config.yaml
num_hidden_layers: 10
hidden_size: 160
num_attention_heads: 5
num_key_value_heads: 5
head_dim: 32
intermediate_size: 640
vocab_size: 2048
hidden_act: "silu"
norm: "layernorm"
norm_place: "pre"
norm_eps: 1e-05
positions: "learned"
qk_norm: false
attn_scale: 0.177
bias: "none"
tie_word_embeddings: true
parallel_block: false
init: "normal"
init_std_qkv: 0.0395
init_std_o: 0.00884
init_std_up: 0.0395
init_std_down: 0.00884
optimizer: "muon"
learning_rate: 0.00544
lr_mult_o: 1.5
beta1: 0.95
lr_head: 0.00501
max_grad_norm: 2.0
warmup_steps: 200
schedule: "wsd"
decay_fraction: 0.938
decay_shape: "sqrt"
final_lr_fraction: 0.05
batch_tokens: [8192, 16384, 32768]
max_seq_len: 1024
doc_mask: true
train_tokens: 157800000
max_steps: 8770
dataset: "wikipedia_en"
MLP neurons of a small language model. Each row is named by its layer, matrix (up: input weights) and neuron, and shows model dimensions 0-159. Each number is 128 + 24 x the weight over its row's rms, rounded and kept within 0 to 255. Numbers have three digits each.
After each neuron's rows, "fires in" lists the words (lower case) most often at its 100 highest values on Wikipedia text that the model never trained on.

L6.up69:146119132113100144089153122102161114154138136178123113048119101095110117105115145102149110156150121112113171117087100122149125146139141103123161136152156141134139147127148126146124117153152132101124112145135145171164158150084090135134164109087151145124119095137110149138141148165132074160097127127133145153136092127161119107109115107118127161175095125135112122146154158130124086161106126152106123102110137122102114077182133083097117176153139146150148147095162139099112153129116126
fires in: "to", "too"

L4.up638:128140128156112162096129079095127155175134129141125144114129152114097090112098122147128109117143126134092155119140115144098139107113137147101099133147156117160127133118077146137098166175158103143099108111135139132166175143128146155107113130111084167144159117135133176057127119116136153124120108159141151115117168131171148099113106107114137123140104125161153097104112143152151123132111138115090128128124109173149115180146104100097155140072115151141108095142136134150132159105066108
fires in: "south", "southern", "north", "eastern", "northwest"

L2.up176:136117162143065138151120176142127147117127136140182072165146121124170127099133101158119113106116135100128137139096133147138150081171105131105137117104132097144137109134139158132086125139114101122155126140088139103151140156163116118168113151121151117097137147100117182098144138119160116125121126141127139138137119169147139163134120098076072157132095132063142165129147161150130151109138084120134103128109095169118096078107102113145174131122148109103109114116119111117131159134132130
fires in: "the", "as", "history"

L2.up206:137144124166136107137139138174135130151086119108104125146180135163174080127121168103123108156119185134136113160114141097131137122115131125104146093087077113136141164139124151142119114143116139099112153122096100098145117096144097135099081169096168132116110117095137133135143135128135103105088117115098093128150091150121141119156183112157145144147128180092190082135134155150142116135129144130134135108129115123142133124167108119112130125120111151169159147139165142105133110114077093
fires in: "that", "to", "than", "by", "for", "download"

L4.up169:133125137125156115104125075128080143084114131128188152135112145105154150139139124123088112103166135091106151125134136141121126107169080113105101111078155154142138168134158084100096142161133116134134130182117118109134147122113103130136111080093139128118111155192109133109121083162153142112109093131125097103136158139150121121135135156151140117121111092159140140126103156158100148095110154179159083098145120123141170091136108135129101114124129141156124150144163159153135108144126112
fires in: "was", "had", "is", "were", "with", "has"

L2.up232:117126092102136164103164141108154138174119128115116125126153167147131161078127149120145130128136129115146110109139115156158155150137075120137169133088103088108110115175136121131092111181123153112157136124093118181120122116106129153134083114131143128156122142160147142143105119128141066121087109137056147090131113132154090142103130172094133121112103135142130141141138113172163104139126132153174131134153128119103133145124102139128070146142101139160093168110148140099121127102147135
fires in: "at", "to", "tokyo", "for", "athens"

L4.up419:179139149149097169020131100096118125121143158081131140091090180163124139149121133144148101125119131136109131116124106107085143123127113123109114138140121138151128117098133141158110100138154111130088079128101155143098113155134132166098130136154133111138119125146103146142088136144138149116160123127161182107083133126121152123121129090129155179083120175123119114097139120152101101134164108155145136130136124135121095085133090150134143145145127166156127134142148124114136132103104162
fires in: "first", "own", "three", "owner", "owned", "two"

L4.up195:128119148150097126131167172132093133150147140141153131139151149114104155097137107112133123137083120147091096139073140098145138116149121121085173139140112122143133136108151160141122126163175114116120126111121108121152141126148077126121110129138129126133086103114128138129119146130105131120123109111162140155149145083093131131085108114134139131122178149139111129151090163156194083133163130180109190151134141120121115127125120090164093100096106128102159152160073084155142110146114154
fires in: "the", "also", "appointed", "then"

L2.up629:169121151165159115111117155134129158132132119108138129125095111080143143112171129075141123114162146148125133156136074141108143132115096130112134113123156127160126145142100125167124096126114126099192101145127147115129074164120115115117111108071126180102127151141113158136121146093124169129127105152118085104146158144108111142118123152164115138125123064129147147151118161123148131146111123113129153129106147190101121126134116145113165122082080137077154142143114145092171102121131149
fires in: "world", "united", "both", "central", "between", "1999"

L2.up273:151123107116059144087149092103120114077185143113173134155140095163116151155123118138104128146166142154148176096069146118113108133138108118107137130112142114146134123140106134142119135139118101115172126146137134124149106142180111148136128127133086134107140149087079122145139119115136103136065131143105074145105142131137165122155117131112145161158110142116150130144129116161101092108136123127126153138100124136132166112126122124144159100111173116102102167124113089110143183161102099
fires in: "as", "assembly", "associate"

L2.up104:135125152107123103095168146115115143080145158130098112130115116126115079188136113090148125125117127124118086083115150142095151101098136124134136103104122119142092125139144134071166120142143104151109113159148097165128126105130155126140145148149153097148116134126148190080102109090155144134161128122145169127096125128155107149113126139151149138115106173102136135125098136110127165152097074167124082118140146136178135177135131163126065115118141094116123146146112143152148130110137128
fires in: "known", "such", "water", "those", "very", "operating"

L2.up46:159140134131127075149123135137087116115101163107113124118156128135169098085131151131149111175143123163136132156136133134121109137133114172116115098140139125118139127143137109094116109087118129158102116180114128090117140171136182110142121112093151140098126158128170139090106111090131156117122134103142122118146141121112154126132186162111143190102112163121089082134145110182064128135108140125137118099167126091111110099167104105147127117144150124172121093146129150136104159137132106
fires in: "that", "who", "which", "this", "because"

L4.up162:141139141118143108164145177151094146099155122140087123150102123157136108123131143127136126163061182107122107176115132170141098074134117122125156160108105076112154122155119121191112155121095131131101149098114139113118142113139137110105155119123104167096097070156137148158109134146136148118130084102130139134161145135136141133132145177131153168086152145112103091143118145145126103131134134097183120173112099146137111116129110124112093123118145117125156106096099107132118098128120114
fires in: "the", "manager", "committee"

L4.up215:106118113133087131127148122161080128111149110105151115176098124156173114111101123138149111102143159148100114107129113111125102122146157185103150142133119138150144145097138127132107095152105088152122121108099127121135139133128156154131090161168131083126151143130149205113144129153109114138158137104111126125073140138147205102106106136120169132091098107066153150107140119100130116118146098149104131127129086136177115128150155130150143130143114126145102112139128090133104108102159103
fires in: "that", "who", "when", "she"

L6.up161:142115172113135111123104122143159121110112129130119070148121151104169114110116142090130152099137125125123166142185138114123161103148061146124137161114097121096112118107134102135121109126102117148109095152146115155145130175160180111099122111134150076100087111152112162108142108126144206141102162137128109099163127130124136097150151115100125169133159127138143142133112133109129103105134150152105145118130148096138093128125151109139084090147136169152142069125131164158143114142137110
fires in: "the", "with", "for", "an"

L4.up143:144117125106129133127126187149130123113107149132179079099139112137153103116125085137125110147125121140142142119166122170136105110127146131108151146115103158136126144119097143081129093126142133128149134107183136088115138134132095111111102172164135077157117173161122132129145091127125147123148059106149090131147098107153102145115130114114072128113074111096116172147118127144121135159159141157121151094117066148099101158134128129124148124157116159143133098115126131105174106155161148
fires in: "in", "the", "a", "on"

L2.up527:176128071132148130111119168164126093090110086135115088122130141177121138146163147106114125111185134097172127081110116149160138103160146147110128129157115139134143099146108122123164107135147140131161080114131162131126174116137116113125111159119133114171129100140165104155132123124146160122094081105155077099123156108103096161140095104147109140136100131159077125121126112136117111123102115107142109113164146121120135150137149160139136113124162150085113149116106127164108122161114177
fires in: "in", "independent", "institute"

L2.up595:119167146148128117131112104169101124121131172145142165124182126162147139130123129149133089070121097144110179127125136107123089132105139114133178128119114152119167139105130130125161133136130073154153077103168129127095149193107094109162145156102116116089132167119131132145125121132118105113136153120127098119160140144105115142136089134080097136110119114104134122134112161168125152106149151144135163161105094137091135125176084130122075100138136131141108127101095102128152116133108101
fires in: "he", "she", "had", "having"

L2.up308:115122112141103099143141150113084138140136101148160117169123174139139108151133110165122090146095148107109128138170122136118131103136135106126162151155093057121164096132120120125137071135129119105107113151119109117169134117135136136102135150129120161162124149122126138080087140113100114171113137163127187093122123171160149166137082107104152157106136127095119081141088147145171133142095115135138151119133126165111121143172149119119135128149120137110135147116099170096156154098092110
fires in: "who", "that", "whose", "the"

L6.up492:149089113140133138129165113154143098072133136148130110171103132155136145080130129127140111153125072126137135159150148115117155149133101099117151103121149153134106189109144148103156125158113115111124139115115153135181119107111138127114154083137102127138142146173107124142151106122127141182130135153118142108087146113174144096096174153152105088132080131134110090115083152146111103095114121133130125161159094115126101113129114089134139113121132144144155102133091131155105198123131085
fires in: "is", "time", "special"

L2.up356:142116114099146129180127127164119160136119146133128165114139170152106117147150105115114123159103143126118143118148130160146092082106156129081107186112142088089115134143114100118098158169124125127118152171176133136110176130133131087155140165139152091132143143113125091133126116108119090116110147156148095129148136158126081136157123124128150152101110152138168131126119076144110120151101115161142141125160138150094141127161118084067131137131147104104111089093154113137117143130075149
fires in: "york", "california", "washington", "canada", "florida"

L2.up179:150122130127071112133117106149106155147156123160120130138122168151160163141104123090121151118146103097127115156148140144158120127090120148099138127158129184108137124105184084156159119107161102130119078177109162125155143106111082158166107142123151124125138138138121137124144126093133146114097089147148157124140165071124107107168118090123131101110123128077169101116137126108107125103134140141125168103115092145097120157127137130115122144133127107130134093195132154094135104104098153
fires in: "in", "performed", "performing", "every", "graduated"

L6.up196:161130133129119125136150129133124125102156119119166104151135097113144131136159147134146123116087157116146137180123139139090136120185113116058119103157143103161125126117116113096099171150149125119081070150124086071117140113073122174093127109141121152144126121134154154122124109142135095105135123113177125135126159157093126119081195181112138150142081130125132138102130170156123131134133128093115124147128108113140139119154148134132118130116129115114100181135129086134165100126129151
fires in: "the", "a", "along", "they", "more", "as"

L2.up158:139160149141121128157095177164086130161116099144089090149096105135120153110123127107114164139112126096148188151132068164124129115143129103134140136140096136108152142125200098138139086119122091161151123118114150126123141122166095105130117106134155118169162116118143135157147142083085125107165101125098128131119134151101153112152105156120133175093151158153132134169100136147125164128149108099136125142138117151109089172130120107103081105090128124145094126112146134104128125100108124
fires in: "in", "from", "to", "until", "for"

L2.up504:132114088123110102147161146144154109112124122149186169070127083081148100142122119179156126099170134125170138148092174146125156101122120126118116133097104094130137119127130101151134121147130074186105132132145118110147126156132126157150129149158126160108119109074136133104129120144180140144126121131124108128143127083105144121140125114168140144144180110100089144136116129141123165084134100122164118128122101161129094115138149146140097098112116069130120148127139097110133147100110167
fires in: "up", "after", "upon", "about", "with", "enough"

L4.up51:131136143127138140134133150113151102120165150151148157175114129135150142099119147126089079103115150076161112203096136153137117099180139117110100106099136160128150094119147106117115174129176101147128129161116102163101139122103156148120057118131105117137135133125099157078129106127107124114106133130136084067165146112126128119134119132113098175132181144114094154155146121137148134101183162128112118117131134112109148143135124141105118108135122097099147115128157111114115144111097134
fires in: "with"

L2.up496:162132152086134110165144131126148144099143115123094132163157131118107115123081127122117102067106136115148140144129166143106137138142114143123128164148125158159160151127056112141117151146123096111088123188080135149140139153117099138100047130063141124103160143143169126084144113154165123117126131097106097142146151162143129101141134151139158092139128138129111121140129151111125118111135150174135152149098162089116130139155148098093086144124117115114144132117124119108145160132116122
fires in: "has", "have", "had"

L6.up172:139140079168111134114165127198109132128154114141130104110082109117140106126149150115133103079110137106121134102142113132164122150141114144124124090137112173123127124144158097142131145157117069127137094168104098139145095103108130165147116137111110105150103108169162127143106145116118161177113153115136134139106095135172103126151118076129105126130127138130129132093108170132136113162100118158110129172146135092092117120161100105150091157144142169093175113140127141112117180155125110
fires in: "to", "not", "was", "also", "be"

L4.up322:177132144125147074162144100114123168140124170153183127094111138112127100083106142114156148113156137158084139116114098141134101132112108123096148118106140122161164128106080109143131114118148097177103140143144122138112116145132112168086125126128103131097110140134140154119120145164075188149168129109130139052114127138162138156101117090104125161132122131112109169128102180124136122119109176124126143154131101144119135155121151155151100129119104118114128138143125125122128115128113069
fires in: "which", "who", "that", "where"

L6.up93:182134154151099116170125080085119106120104156128126146147187146082144152140135101152126072131104129113143140144116119141102117117165087120149111128134116130058161095107169142113113119173125099161146134131119134113127122141149110162140136122104083136111147141143132087133138103111160134081137128107139132142117123117186109083089083120154143148082126142137133154102133136086145132121152172100119163175148132130117106104132124115154117157124124113102109152136126114138093169144118111
fires in: "had", "m", "married", "took"

L6.up141:155185137108116116114116112171135145127151122185074123157176093130145146167126131101155152119119140120126190125124140138129136110135099118150106169155113119142138138174139118126133111149162070164165140153111137119155115121130103145111103073151148136108109119132119118112103127094131103115076085120098122101128103103132161133152109116115123174135093125106140166159101134093124123121169159164120169137164127132092097109127115115108107133140165141165100129113098093113140129120096135
fires in: "as", "in", "by", "to", "received"

L2.up314:138113090141107147110133093157149078115124157160173141111100163146135133088139148158126138106084175116104109130104156151112105147114097119118141100109120108086115107133118134115141094144142128145151103156155065139146161132160126129149116120121103122156127108150143116158187088149161094095126139141115125181096098124156133092152158176129126106132130117131155083105124129154104138119110153158160144085130151097106127154116158162102088152162103148120116119149139082126148120126118116
fires in: "was", "been", "is", "usually"